config.toml
head_dim = 96
intermediate_size = 2048
hidden_act = "swiglu"
bias = "none"
init_std_qkv = 0.0149
init_std_o = 0.00332
init_out_by_depth = true
decay_fraction = 0.334
final_lr_fraction = 0.0
max_steps = 5414
MLP neurons of a small language model. Each row is named by its layer, matrix (gate and up: input weights) and neuron, and shows model dimensions 496-687. Each number is 128 + 24 x the weight over its row's rms, rounded and kept within 0 to 255. Numbers have three digits each. A neuron's up and down rows have the sign that makes its largest values positive.
After each neuron's rows, "fires in" lists the words (lower case) most often at its 100 highest values on Wikipedia text that the model never trained on.

L4.gate1700:120088127121140149109164159111147125107100153137134149127150098139095120108140134096153116180105123126093167109062060147116127104099118176121150155141097113153175130135116143124158113142123145155133112128116072132148168123157144133082134129173148134127085091072110139141139100187086155136077140136117110105177137170079118179133118134118142112131169149140108151124158139089130089104115142093126130173137131163105108124148095156109162113163117135116137116138149129105137074127106129125117158105157172107109109138186129113144135093145117135133125157152112126100109118114091123110
L4.up1700:146102132136150140122146118132107149100086140152154098123110084092139122127120136133118119149092138125128142122119120122136131082114160133146135084141160149159177153162117110186134100180132118099120140138127159096109135109145145116142102118150191044138116094149167108090139120127114171146082120108092146108105137121127117166092147114104100183150130153151158158191111106120160081128109129094134123163128143097147145125135125114160129146115113119106161130096133098112121108136138143138147107139138123094117175169172130167085130111160166149100142124130131162085082111149124125115
fires in: "and"

L4.gate636:067163129128152135105123157139125170118100123092092120128170153148203119117135152127099178112149137144101144107152105120136069193133125122136086152156107136094126140132122162141111136142152123098129115149131127134088165125131130118140140130148113129214135125139147096104138105110159161135108124163147130133166093145073131104123165158074164137110168145163127184116153091119177096108139141133178069095136132146106142133112122122134097147150116144092069122083090132095135152074140176129103116106165142132147119175084135166143169121118129133153137163123145125119119153144088093140
L4.up636:127145137144149154137135136090098152070112083149116108138128105154149090118129133120134106142098109132104115158141147108124122157146165086097129141147119119129135115156109136091103148119157111138093119082156177140133161104126089116146119090125123121134110096136108091105130105146159084150119163137089101164168109165070162172161134127180151125102092156133116129172135073094083130173138122125140128098150124156148113132158133121150157119112141125099099139110103155115161094091093115139158119119141161093132146126123104081150138157118140121124161139110112105183148109163114113100
fires in: "a", "to", "received", "has", "should", "can"

L2.gate1031:187117141129109121109089146150153128142082111142142113118141131122128130104139129115141144092097165133151126122119109101117123107169142087123131123136171139083129097137115124101130128154119105132111124164132099121095099123081158090102127097108153154097135118156104102123153132136098159119148160133091109150123111126143081127118156114131164110108146121150159141086149159084153112092101115149124120084155126138124113144141122136103094102146189143090115158133125114127143076129094136123136136176123100132157138123112093173129124149112132168142109074111134155161136116094129117142
L2.up1031:127114165160111153155130123109140181127151146113133117131103159136150109116167108177075115136146112149139152115167142103131109094146127129099100148133136176112128105096110150104162147116119126137091157126164166180092110180130100103166118101138115126141126151078112131137119104131146123115158154137126087138133163145141133144109110167154100114158135122150091136134117109095165131128141125146134162140097149113128160124140097135119119128106118123138135131108119109123077124125112122119115121137144124107139125182108140143107123112094160125146097118153125117148180162103128170126
fires in: "by", "including", "a", "of", "as"

L4.gate842:120170131111111157165119122115171089107149129146122132149103141102125152120104119128120138126151107132132128115106118086112116076162140112130135143160141125158143083111102111092158130139144137147147107123134140160146153145134107096098153124098112131094133084078122080165136090115111121129146158126107087156086173122145125141141137104116155160151141150142134193092115126121150167081123108123116089156152147147090122147130109136125153130158122105172107082112122108128151168128059137112143184148088122139094138092163193120145132155139132112158150134128133146161108118156140134130
L4.up842:147157160124144132088111050135178130118130118099134103115107121124107115122135075155111123157124104123155081108165089113169138168121111108132129109138137139117087105150142110126117109137160145115120157115121146130136148159154133128100159104098137105080133106094120122138140129110145158137133107134127175094143144162150111093108142144123126123142130152199090139136093138097139118115116169137157157154098108120098101121133134150130120105102081138121131140131092135113145121114127161182128143128099110138130122144139150125133111102110110128100122096126081108097104140135124131147
fires in: "and", "65p"

L4.gate1303:125150083156117146139152145147135105159145114147127127113083130111127154101105127106160110116135095137139142153160115099130137157160125082051146134136132121147127120123116136110161154147126098131139152130109154154162111150095107159140153115136054129123115127125131107172115123133120116169139147097133124170117150132113121158129134119169180134133124115149180120114109092111103129084149101153107146114085163075124131172146116106161121110154173126115137133158134145134146131133127168117154141153146103095139151128138128129118125153085106145131148133141156119129119145114134135133
L4.up1303:076140111122092121144123119174127138151108140121111134118096109112143141143107110143125146135130111115108084183129120120125099149131125099135146161126107109127135146148110135089132188130166130155136132123116139157190085142144141106175164128190086122139120153139178112123120077105107110118106161108143109097106135143189132138102135136186121110131130108131119146123170100125091139079162111095145128163113122121118148127117124123134142126130146095183159142150128145101106126105163097094139146129198101124157097146166130149146092121153118093107128144173101108097153141122150117100
fires in: "the", "a"

L4.gate1136:108135150107087111146100115100112093120115159141103131152125142128116109146111134101139125114186138105145161132092142159123132087105150098106117123163129147151137120103093161149103087126085128099112147089145172124135126166147117089126185158134114097117173163117135117115148148124112152081105156187123136105127134159165107127132109102119151153131119105123158107164109111115102162136180167121145114144148130089140084116114079166164110126120113119079085111145133185108104126128164152122126154116113114157114121148167161136138115174144140117090144117136159122133081101144128149127
L4.up1136:113130161139141144137158111085093145143156089103153118122118134137139126139140146131133147154123129167100144110109131148138155159098136122085123163114076084116155104100143145093123110110157114143115121147128152116107148139151135132084121095113162131145142137106126098166102180138103150132106085160174165165135160140132124149111187104156131130130172158135123157191108111124128111068104141190102117115139134097132127084096152129127133111135124125109129083125133127093141135105182155137123109101151119116140095140127159138170175132136126143140127125129134125126086121111155129137
fires in: "which", "it", "who", "they", "and", "he"

L2.gate1241:161108114108116121120125141156150102116096137142155121122128126081126120120140168156165079160122157093170078111156139122150128105123130124108132160104148157119142121105110089154093139137152113086102114106169138122161142104140155093137156128161135084145131168139128132116157114102149096117118136152115147129103098119101093074106101136149134129142090126138098102098127116120083166101130109131120119146110143070138117125152142132085159127104107141104140145117117130147160125132103077122085100129117121145139150100128100117142083130136134159109116135164107035132131074133141122098
L2.up1241:175114106141128157131170131140181115088146112119119156143105129139123124116102142146115145185151149137147107130106170108103148142165097108126118159091107138104093133179129120134134114137138115103114112124133128146152145108142129136152134133138148109118152145123133119151154156113108124154162115096078138128133099096153090135148139093111167141173148102114145110130111156101156146097126111084110146119088124158168128118152128125141110159137133114149090104110122112130120128144138132113143102126098137092142147093125112166146102145084079169131134146172127111093097138138124158161
fires in: "the", "of", "among", "top"

L2.gate1819:112126133147143143178153123131152120167110142096129133133126176135150157088135124120122124105130146153142101126140156158113057165147163118076111121129107137104090144122160136097141124128114146131175144135125111145127121133130104097136123105114164136128113137132148110138134151084106108122078116128121098113142155099094133157105147134127126141111157064107145095126125143151111093154104142126148127085129132120139111121122126154120079162121084135150070183109099146139126182100124129144113128154149110114181132125085124076153126130131111091114126146144178133108098123103156158101
L2.up1819:139054173130102159152116164134157129142153160163063152150139118128095112111140101123138129121157130127138143105124149109110091120115138117121099105145103100142144141156124171122115125119141100177085124116158127147103190113122115142124115126161111137123154168106114144115133127138112132120160133128135120140135149156134199171168113125096114130114128138088108094152122126134091149098140140114140127145132148151094149161125113107122138113111151125154136115137105144098094127098113156117109118135128141151100106144105162094123130100160094113141122148140169154102087131137126132121
fires in: "that", "which", "this", "his", "on", "the"

L2.gate283:088109124125112119165126123144149164145125112153130137113103104132178125132168131152182145117142121108119112072110211143084104132133145111129131164093080110168131113131109106086151096147146147122105111117112109112090141134106138170089135126129166153172158140102135082153138132096109130125103131112140106135168114134137160161149127122150137133177137127151122125099107132116107079165146067123153121151158135090118134114105155110143115123117159105086123090118134104160104139136139150144133104116114080105127120130146117095126162163119175114095132149144119123084140104078113118155
L2.up283:137152141133178150140108118094114148130149136114127149149122111144143144110107137115150080139189103135108130100087114122124124123117143092113125121142153135132132136137136160074165122131117099109163130132099091103099155103129148152124117112120133149154130142104106082101141121133101161108111133130147142138166119145100116139121101116128113121117131154102144150111100093122137147119091132118137160138098119120116121098119107146140089123146133110103072124126163089131128156180118156122119104119150177132130115127151157109102133100153093173144088183129124166111136113106126145129
fires in: "the", "his", "her", "all", "yu"

L4.gate810:125096143145132129137153112077104097124137075059104119160130120153101163102135108191127144159143118091176155152204086155114122133117122096114094101136101168098168136159142116113077124142090152096113148132137099104112123104122158158151075127134105117126094138133145127164171128136145155123125165142119140121151068156116125113130137125142121155142162153145151111179162118131150167106121110118109142175131148138126113120106160140171112115109116159113120126138108134113154120122099126121106139133115117154136157141138126125156139112140135114099140137101091148135115123128128101114
L4.up810:119128167096138116135135129079151125154148150171108115159101157158085143113108144103124130146123164142128143101112137152160142168138139129127118131141104132082031132159104119081115130127167114152085131114090119100113130131124084118155156149112167100114140179131093140085117147073152131155110127154129156129123099124102115134095122123125126163127139129114127109132085151109125089107147137133125097121138146133094110112145075154092111123121139098150080112144121129143142117128118158137099161127109148097165110112169125116136131112106135109142107113150124143075131107106136060147
fires in: "the", "oclc", "v", "of", "after"

L4.gate105:121143123095111128129136096125130173123131108140161136131083075132141133113157127148112100128106142141142138138123119135104171153160106169116134146069142137132131099146097165127117122142124155125117111133146105152126159142140137163125144160137153114155131109098155119189114113126147158124086109139122088111132114141136119163141138122126136097113127112147175145119089132123122150096107152156128158100116127087136165176122146111147155155097116175133090114131128147162118104145108133110153107194125139096154119156134104132163111167148106122119125121108103173129128148131129142169
L4.up105:131134122115116142144167111092139110152118147122178164106092115132137106131131110145119108147138070109103108135109127101123131128158170153132119141125095139138109148114133126119152105145089098123163118093070092111106133110184120115124116130147135108131147107134154115118125121167141088131127139165119115114085133109121138185154142105113139062147121135122140117136100116132130144129107125156112151112142200116102112128130138118128154151177142139168145149149162148191139134099131151139163141109111135123108127108150142086138147096142108123100102105121121151126129118141144121143
fires in: "the", "and", "a", "also"

L4.gate354:171118157121125089172141114088159156144102141102153106167111134131128133117130138123092164100125073112153154131111130101094164126097177159140133178108156115124157157127179154143099119132110128158143132133138148136152151096181093106164130119128107106146134101108147138120124105127099191165090111134175133097160136121096122133113161120140156118117083097106153123108125141115161136134124119078143126121103129113122135126175145135152136162090136115161132120107108109120102136118134119118138125102130130143145112159110070124132117134127062131153148112120107167140140131139154125128
L4.up354:132134135092130120152103147094115132118121115065152093105143190120133148076151143087099116146121136089125148130158111126135147133119115148128125141098129094113099137124136092139082193126093132125122133148152130119145137170110160150136119118123178098151178114100152120127131137151083127143095133155119158091129110146142143115153139133100125123123152121120134153131139135140094105110122141126136111148165122130147092128144129137094119104115113137122128120146154135094156131133134158116130158124135092095129104120139173111084126113122130178143125162141140179147093133150132125085
fires in: "and", "as", "also", "or", "appearances"

L4.gate212:137131102138127120094129153156074130122170128155123163118150127126146159124114098150135098145099091153131121096171107117158128131124111139138112151113155136143106108153119141141140113112110130134145145054093104128119114085105093167149135126070107093105147114151114114110127127153188115160133146112163173139138137112125153120131148158147177128131159166107142105136077132152098109145099122110125129133124142124107150112110093116098109093137117153100117166132128123101131079161124142123134111095144122119106119126108065116124135126131167124130122107136137132101100126107096118139
L4.up212:065115143090153118133130080127074138134134154113121073122133071161102144093143141170161132158142070156127106141142113131165099157118125130107164116171138106121129148143057116148108156166119121126130094135189128130147115119139138146108119107120102117125133106139108147117140095128150118154099152117130128128142122113106142095149156150177090153146119178134110127164107140137111132158161136161133110174155124124124176101142160155135182083159091135118135151129141115110115119173131128130128135153128127100098119137153115148127120122120100144145107132142114121109107111134173100122
fires in: "a", "up", "on", "out"

L4.gate184:094093107156110162135123136113138127159144168138120115109165159121125182150162062113136104114140150160087117114137150095106122085130110099131133085140106135141146149112103170149150115123130130102210158135074167091133093129146109134131115124129104101131115100129145140115134096128115169138097104136149092093149118143126106103171130155179147131137122088148119116078128105170122169098140152127088133151097135134126082142113142157183114145129153151120093164115070134129103100125123106097155124111147155141145141131118110193079146172083089126133117152120147169183190127144177135152
L4.up184:103148138088113092140174130113102142084118097093124135143141163153091128109103103142146135167118103111163175175123098113149150146102134114150115070130129100155145142112114136150155169110123129110119149118136125164137142144100132138131116108146139116136127121166112124148134107112115134154075089133135121179155123095168096131175083126155123138139160128161158102142100085126135140152147129120120141176158135102129139127081146165143134117150114147107120152172149166076134144128126111135157165134125136100134137120143126155158136130160113100111170125142098119139139097099104110168
fires in: "the"

L4.gate2020:138101091124140159086126117114119153095110118142128133164100109141136112131158175143109127174106080091087129113156086101126128107132139103115116119126121149169081113137148158134165102174112094105146150108135133097136154126149162146102102095115135142135104088145127106159139137188132113148083147116098126142138111071155109111145130160117155156108142133146169129148164118130164144186169160086152129127115142114144149141132138158091114121072162122069145137127134172094107100134127135100097123117107104152182112117131114135141151089125136135131112137143152127153143165118156073141
L4.up2020:141113121157148084141153095095148116082155133136119132158116124111098162116166133147090150140149075168093067108102122149142152101094139097143138145102092162108122115123118110132130073147119116085150190084127084138122152154073114120100175098143121164136125155114111134117146161137096163130094103125142128130119173093126098121112139149133120116119126117162189160162070113138179119124140169111164131140111171124108154181089134134081113150093134114122077077113105124125127136170128105161110111164119137164098120177134168098180131121120147201099133129127089096126145160092109144154
fires in: "was", "is", "being", "be", "get"

L4.gate543:121110140141096091124132145134129089109099106128135131146153126152092105145147153141122085138115097124146117107136134129119125159092113131128156153113122214122103105082157105131131191144087112138114159099097166145109135120111130122153155141127118105141142094094136165091124120137138114106146137150125142160091108099190134148170166151125115174156165132171147165123110124145145139147138142141142150131118153113135117094163137097152106139086122119110147164139128171144118141109146111100101127158123146106187121134154139145129117085095146145133122099077135112126134186106173100149
L4.up543:126140130143114143120116141167116115162110144104175142141124097114166140102098093111119103115128207168121115125180133072158104080159144177152123165084072086108094067152143098141120099175123114132111107113172152118124135123154097141107153155151152082142181098122144116108133139120115138137128089162139175121134096086157135124126192150112122170117130185122114122123106133109129123134088131148153103140135127110141145105101109110153131102134120158117156148135163164128124114149154123098141162166118174149137079157120142103105116092106164110118123173152151143119112095113131109152
fires in: "but", "after", "before", "until"

L4.gate1761:105119120122106138103160122094099153131132145100148163152125149119066114126104148120140152160165118136108141088173149117106116080115106133135131152128134121109166172172103177136149106104129108117104138135124105122160120137182173162105109096127164132160126094114078130133135143136124129145115165131093132164119083095114117145102117106122107140132131108114155140128151124140146117119150124117131119153113143103111166115145166147128099158098133083128147083124125138108116133157118122117142152145123141106171101148124095116109121142133083171116119155157121122124096101113130104158
L4.up1761:091157158148125142113133115121136094139094151085108110168092144143107180127136119128149135146111146134130141126148143094129158185160136106138119115128156093116166146131085120136117143133116134119106103108135155147151112086148136156125116125117172149132125153090101146088123155173132111132123136105128132131134140148129129144089132131148107137126136056143147156120130101118147156077140134117133111107127149137113167173147135162130142124113138116101106113149099181128137135124133141087128137157093128150117121136132087137105145118164112129106148115121129125148143140138140147179
fires in: "was", "is", "in", "the", "were", "are"

L4.gate426:120115100129153108133132131138122144107087118111136123158153125152126100129139156113125083082094130135134122179124121169141123141116159109114134139072117125117130122142131139114103145139128146135087124087070086138117118085163152120141122125117139135089131160163100159122149129149171133130113160139127114126170102124121072092138123152113137106129084138092187108131067084108100143118146140078101130168142128142134119076171137125087117110094126186148134081175167141144128101135129153139154110153133166147109136145172132089152116142113111167124110128091128081193135102136079134107
L4.up426:115105135109144151133103125155116116129146123117136096124099150120127136199129133152131135139138115122138137092139152120107151162113081167145149108174121178098137128110156163111123162097129084114125092127114127099150139129161076098161133133105120149098163136126135135111148122163130144118145149137153077087183145145138156134133146123161130119125138161127125135163114142093095120104130101171126105176098085140133097115117133134123112144098149129150066094113111147180125096154100148129133123134134126120128087107102073110128126169181173132112135150117137081122131088154127151153
fires in: "of", "to", "the", "for"

L4.gate262:132138117109131116111097093133147113153108130110128129191068133110119086098130117143141103161128144132126132105114119096096117162152137147080118121127091111107127107116171144089158143091124133117099164162130078157096183133110140114121142162117163107119131124130111107100118138100129119082130163116095145137124140158198093181158123120142118127151132171091097105147124079124135103121139152107133110111154120115150107154156133156103113141096162166137138121099110137159162174178124158142139154142110175105120125092130144107139144116114098160105078135118119149120116115078144164123
L4.up262:123122128091132153111160108120089118140123127108164135146126129118118091120107127124137100070103126137170165127127131134128161114105121099092138118126151138178109149121128134111151177136130095132110164123136146095108129123108136107147159120131110123108132146071107182144137149144103128156144095112105178120101152146122129127124152133135111117146121178152097157175140116132132141168091106131134161109052105105123119125147154171089113169108099083108114139148165162109121113137148111133140153118152140150152116118103099174097125117143118174145116149172095130177110093144118177131
fires in: "and", "in", "more", "but"

L4.gate907:126111125119121155165156115063108123117132104130110193157186165098133053121148113157140090115100135141138142138117124145111132120117140114106167150147138121153136150172118122076128112153094187138111112072135113129143144125117113125125093127129103134109163132135124131108134106129117127115101172084070137132121140118139116117105181133129099143172128097102112111102100165126122095165182122119111138076111160155134144118145128094135138092149110121129145180126139131123130125100123142112124155132144111167098119134095137095159120119174180120100157131124144131104082112108151142104
L4.up907:135105094116142128158157126116130173102104163107128127099093151147167149132149152161117151109095151122120148165134146151123144118081156124109111117096085095105131114141085141149162083117156120120154142146100107091137124108174154104131153171168159143151148149092118160121114147152082122150149140152135137108125103128151106133151104155131141098119179162148111144117141125120157131062081128128136129112125111098088148110137134127150141150140149151142140067125121134075077118121123148174136138124174090101086126118140134128164113118148113129143144113083180130142110156096131118122
fires in: "which", "that"

L4.gate1905:165118127066142134125148120141172120129145141146152112118097118089136100127170130111183157129126101140134070098119115116115160122155173158069139142115140087122133103114179125089152133111092138106119137128095101094117122153160140107083126137130130151086157158167126169131098105103125103137144138142106157148153164105135097201099128125122159101117128127131102134162102135116088140123130126131112159134104165075116165155157122108150110109135116097139112073122145162147153134115081152103143127116137090089164176140123086124127133124144084124141171138086157157167111108088177144135
L4.up1905:107072123127163128122117080161137117152146125103170107143144131128137131132116117123122149115126131098107133134148151116132152147093148108141125120121161130149094079149160087107131129147111150132075108159132062147152126087104115118139148143122128169139133143139124138135127107162124120107129119079161118155122074132098170141116124134145123136127160146105146161125094119090112133149105105105159135101117163117153173139105171135156112135130086092184124125153137144148123099111125106150128117131073125110127087113138077146168098102158139157120135129161105176170119102088155108151
fires in: "and", "the", "in"

L4.gate398:109140137102134161149098128108135163124093098130112083106132127145116098128163138136174123100099112079111127160076126145123128150071126131135117177130192154134174118099129154188102117140150165118119118100101117133127094116162097107134132168098148124075095152130125150101137118143175132129115145142092149169145104147146133164147110125136102118141109131142146091155143111116133148123119109145122167152122150102082151136149135137111125138132074173150144113144129113169111128105163142111113146134084111118143169172133127123124109151131096132146132131118095103138148124143112112131
L4.up398:134148141107150171135093122146193107167120109096139086110108141176093123086137156130136129135120108160161083091113130150140127142119076120168129155140108071100128121124198097112134119152124104103119106120108130096114107107112151155128140111149145142154110134133159121155142104156146155156116122170141136113110126134108131178151133114178127157141116215133087137118131132111100125086132156076131137130130136108112096126131141127114132149149141113145137138151146135150150144123127132129135143164162119140103095114140133183115125135162102131126084155122136153130142104128156141162
fires in: "and", "also", "as", "e", "the", "while"

L4.gate675:115148117140134184127119115141158126161145160121151120098138126104119174110089119110119161134170093093104150104155109149104175087131087131112101128102132125171121119103111137129165090140090131124149144138092121135120150126136120162112128074115160131120119108088072105135108100126136140119073115129088138139099117132132093116120154146151095127120189114096096168123157125126170124115145115127103120154098151076135120080145133179100104139147120149080128135113138132127114139070085173157119144118139146119144117105124097142143141116126140134191130139155124125161161159130163090115
L4.up675:102095110125164151147158158099131098153128116099130152118113127164086094147139149135126134101079118093130125123108128094138067155099130084130117153129096101100116123145085141138147137141128127154111126101184128141168199144149128139127115088143147149131079059134135093136158143163062073137123161126116141095088111149179113153130130149118074136170122134104129142112132144105134150121143115068109121135118146154146159097144110129144086155126181141100097066166136142112131120123113141140104136138137127159183146112159137136165123092129116137148120168124105170154111144075150151131
fires in: "is", "as", "was", "a"

L4.gate434:123158176114158127136099127144143162106113083119105151132153140130157114133107154124137061137125150115174139081116169144112113111131177095130108113143137146120135157164174129137053101128178162108127113142147171114087149154146140113168157147140098131102152132118179153129122126118145126106143139131127093113089088137146108077103100141133135141143155161188099129147136153132172134150117154156142101128147126130148146117096136110096106099129130134147142154112108122102154128163111127144104146133147118128112127141081109125126122151094141129134155106128165143125162113167132147158
L4.up434:107120168111156147129123071107116159161121166121154115137149088177160080113142130156126114166173111133145135117157150083109134099151108134137160115072112107126105162113092085126142125119148136107087096119134122143108066148157148137143134080163128147107131095114124119124139096165117109120144121129124082107121097130090077103092125126111135136148134078164163146107094117133148164121090155175164117166132133109113117153126146131096128093126101100131135170089158118139121135131127107139140154129108127119135123135146147129105146169143115168103121103140137138192137093123116119155
fires in: "the", "to", "by", "a"

L4.gate128:131150181157118117119117110124161115161185205124117118114131085144159124051097145118109107094093140126104149112138117176114116140141172125130130134070125124170110127148118122127141125144102102116114107142165128117150134184147120107142089114137163144109097099126149159126138106138077127119136155107029158114122136154146145075115129158118143158163148095158158119139121143150111110087123153154134125105125119097155127122162111143120137115110142086115095149142117112145171171154103126129128147147102109164117133176096102128161125096121089169133106105131147129136164128105145157101
L4.up128:161113162117150121089158122099167126136125123152126146146124112089127152183131154122153140121158145133115146115119120124105105117124128168084143093124152163131142145192121157124164185123133174097146098154129113117108135132114153138130150173147115075141129158177123146156094148147101183129138110096127144129076149152125134133105180161094149138136123125151135156124143103127160140118102157136090117103106096105163145092109132062139157150090140104143127154193093123121126138084132102134126173158105117114171118139102116107158132109143137121129102166080132094146092114136117126127
fires in: "in", "from", "a", "located", "outside", "to"

L4.gate1488:168141117137193167124118125091121128134141115129130109114090121161119093118129144175151092149134113102117117109152159095108118103112125096136119131134108139153110095094084100131086123141137114148127115092117121110107163145080119161106109136129106151144133116155149120085152124135137088131151153070119146173103068152171138147123125112131138125100150137140126105129142145141077095104144119096175108105159174148129085067152071145166156107115099110125168180139117141189147120093109172151106140152145100165182097113152153086116099120130130108145138130084159140119138132143133102170
L4.up1488:094099137101097132130100122103168156145063132126172071132132154113164157118122184154096150104122151137129111130134109094098102095128127154174122118128087148137140166095153124152133162126102127152096140098119124137114153156101135105148143121123115124167145133100152117154105108133162146121121126140155127162143113098124136123118102098128104103095124159142097121132136140165117152099126087150131155140151130161137138169090126105102117126137073119110144150117109103118188148132092134115126119135133141112153111151101159113140119166115125091144137095125170141197107089134118137130
fires in: "to", "from", "the", "after", "its", "until"

L4.gate477:103096155124129143118174129125136096180125136138133139125163116117134145132139176130152113139151103084121174137147144104088136130147157114118125150135159123144131128130116137105138137119111161103129147128129149115099140141101141163156112144150150115141106107103149142139136148173153142112129135106108127113162100142101127111082091105138135160115161103126100089157139089116126125130101114153172151124127141130113080175156107116064098126093123084137112143148148107134108112124099108093134097145127145101105073139111094166116169127145072152121122129140115110195151123117128103128
L4.up477:140140121147109160144157081137101117135169147151147133134129100121123153129114089132134109107123126108120112119121176170109140118125153143150113119116105155116107179122140092129153138161123128106135141091081153086125144173146110142109133138120119106110130113136099083136130152152122127113179113126118106125148172104173114118147146143117133137152158162086163121138149167071112104110108105143149134091132092113150113115116097128084131096107163080137142162134147146125094145118126137138130122131083082115145123142142116159085165120146108087138122111111134119130103133096142104142
fires in: "a", "the", "an", "in", "is", "to"

L4.gate2006:132105112149129139160131113126100143106107112082126116132091135112130170117167152145173176130134161110128133069122159093152104135107134142126109106124138130126098092117150127119097146125117075103159111117118145112101077145160126088136146128166168091124116136098133137109126078108103125146059160120133098131130097101177191134091144090132112132113115105132136125112084151128132126126107110150097098170129121130110088132114143142150119115128086140144106122074130164154120082115121099107094117097112108147133170107142119116176102127115108103112143123135116144140148162140096141133
L4.up2006:114147117156097114125197146135143121123154137112138135115154163117095124104119152141143111129140160147168154103102113141134141156157112117139123110140123128146129109149135090085130136105130129120160151169133126162138141147108120131104108147159134110110090154109149140101115088114144149183176158177145095151095122125140127088146169141124153162159137100132117122153139109128113161096171155168119131173171129103139140123169189176152109153133145138149131122166120113117170092127143149163117137092114102144124100100156116115175100128126053114132114150126141171083118113144114125170
fires in: "the"

L4.gate63:148084125113155148079136129120160133143096138116142155151156125135169111145150163153129137099122119129120138121102114124101124098140122142106127108115123124127131139173129161138134105124139086120135154115139118113166102115151156128106136128148147112164146139124087141126132107140162127156098130174083117165144112125063144144120166204121107112136126133134152134142093112135100172112135107164112143159129133090111098101137175161097115123096123127136125126082115153141148095157147114080106152100140150120090121138122123108165156136161084128128137115136132139117148153103148151156
L4.up63:071120184120114109115162113152116150111179129155066160115120161106122086123143131119142128152129152138104135162104132151118121147115119102111110180157160120098115149165140138114093137126130111101120118153108093136130130114090143130151094083151179114092108113100064143124139084090132151098122128141098162145106159150144147123112126111135113151114105134133121139143132137105127117110160118107078139110148169072137120137152143160167127122138163144112132111147138142122139128093132088129108105177103130092135108130104070116090105096148125139111136181086140134076121113103165113144
fires in: "and", "i", "or", "all", "the"

L4.gate1559:088118106132142143112134087143130155127127127117123132145143103152113157112158195138066072120184100142153125113143124158113182076111084115111126149121138102157137170131131146121123146136143146103109128118122127123097131153102157146128158138102151114132101116136119105073136143137107117135128108161099135123144216146124120145153120092142125117159144133153126111161092126082120128154099156123104099101105124130136130105133158123109102117101098137098142134145091128116144171111134124123140114141125125117129098138096112122133167145189101119148089115118167125107101120192108137162
L4.up1559:136127120104170104139111159142144128096125165130137140130148130124127131129125106130111129127096142148117134148151126133095109132111131112104152139100132122150138119128102101132107161177109116107175140159138122118134156119131103132156146119114112098134105171125140109098130089144128109114140156080080141131088111113140134125133136164112118184136130104140124124106151148109145148136156142080129114127153129131130119177147101128165145119152106116170124154117123146096135077154110129129143140109111126155210132134092133129141143134120126130113077135126133090116134122107164137115
fires in: "is", "was", "that", "which", "located"

L2.gate1935:095122158129118132129123118110095093164129083128085138151142106137112114110144094150127124164102110149135083154157150137107136136164147157145136136118143093140128140092144129105131087151117161157106121136129078143119105130161157108146125110139123135119088150109145129120159149101125117108157120124129132144151070097129121115125177114109150150110118130145115147151122164132153087107181155132095142116137138099154130126171125150156133101097177114164130182040098131133114136145113098129140158157160129134153148146171140178127130146066133133118108137111149188123123088101119098128
L2.up1935:120151064120120111128156112149148137145084186109173138159115141154141124115118134144124103112111131129144115096126156125144141124116109159118130062140099111102121099144136169098126113126175127159120125152081093130131128165133115132079141162126153114153116134122122111128128129147181136148125109151152112132112131125147104185106142144110134084140147124137144133127103103155068143112136126140134100089091155075093149140121138127153104125123109093129124124117101141161128153128136126126102142133123153137077124127130111094114090101110104109124137141134128096136092136122153095154
fires in: "this", "other", "that", "following", "these"

L4.gate377:109103128101116138167158100123109132119098132094121133138129159116120126129129122120149120121146091103128177113077138155137126099156107152140133121096110156123135118140097122131116108125084162150136131106162110112138162105123139137097152145125161133129103079123102139164139115130135104108078131142143119105128151107136157134123103131128163112164131138121121106126102143147108137094099133143113131089125120116144159159138143139108124143072128146168157086101103137093092115102132163129135132124108155143117101171144106152158081127125109118196125177118104128127134153124134133194
L4.up377:092156127141128150111077092109107156103142114086122124116112149097102147084171081126118093136159117143112085130130148130083154109090133110147128117136123096172147175096094175143128114098119111112134143103105112121111130153138133103168110098115125100131131102151152136124154155122111129140141099126132117154160116114088084164124123147120091105140089146149102135104121080144116098178110073116113137125145094106096096178106143146090121115134112178148148110154117141132148109127107124135159116127135185124138155132144155147104101152124078139149090136154107089166089159128090093162
fires in: "the", "and", "a", "worked"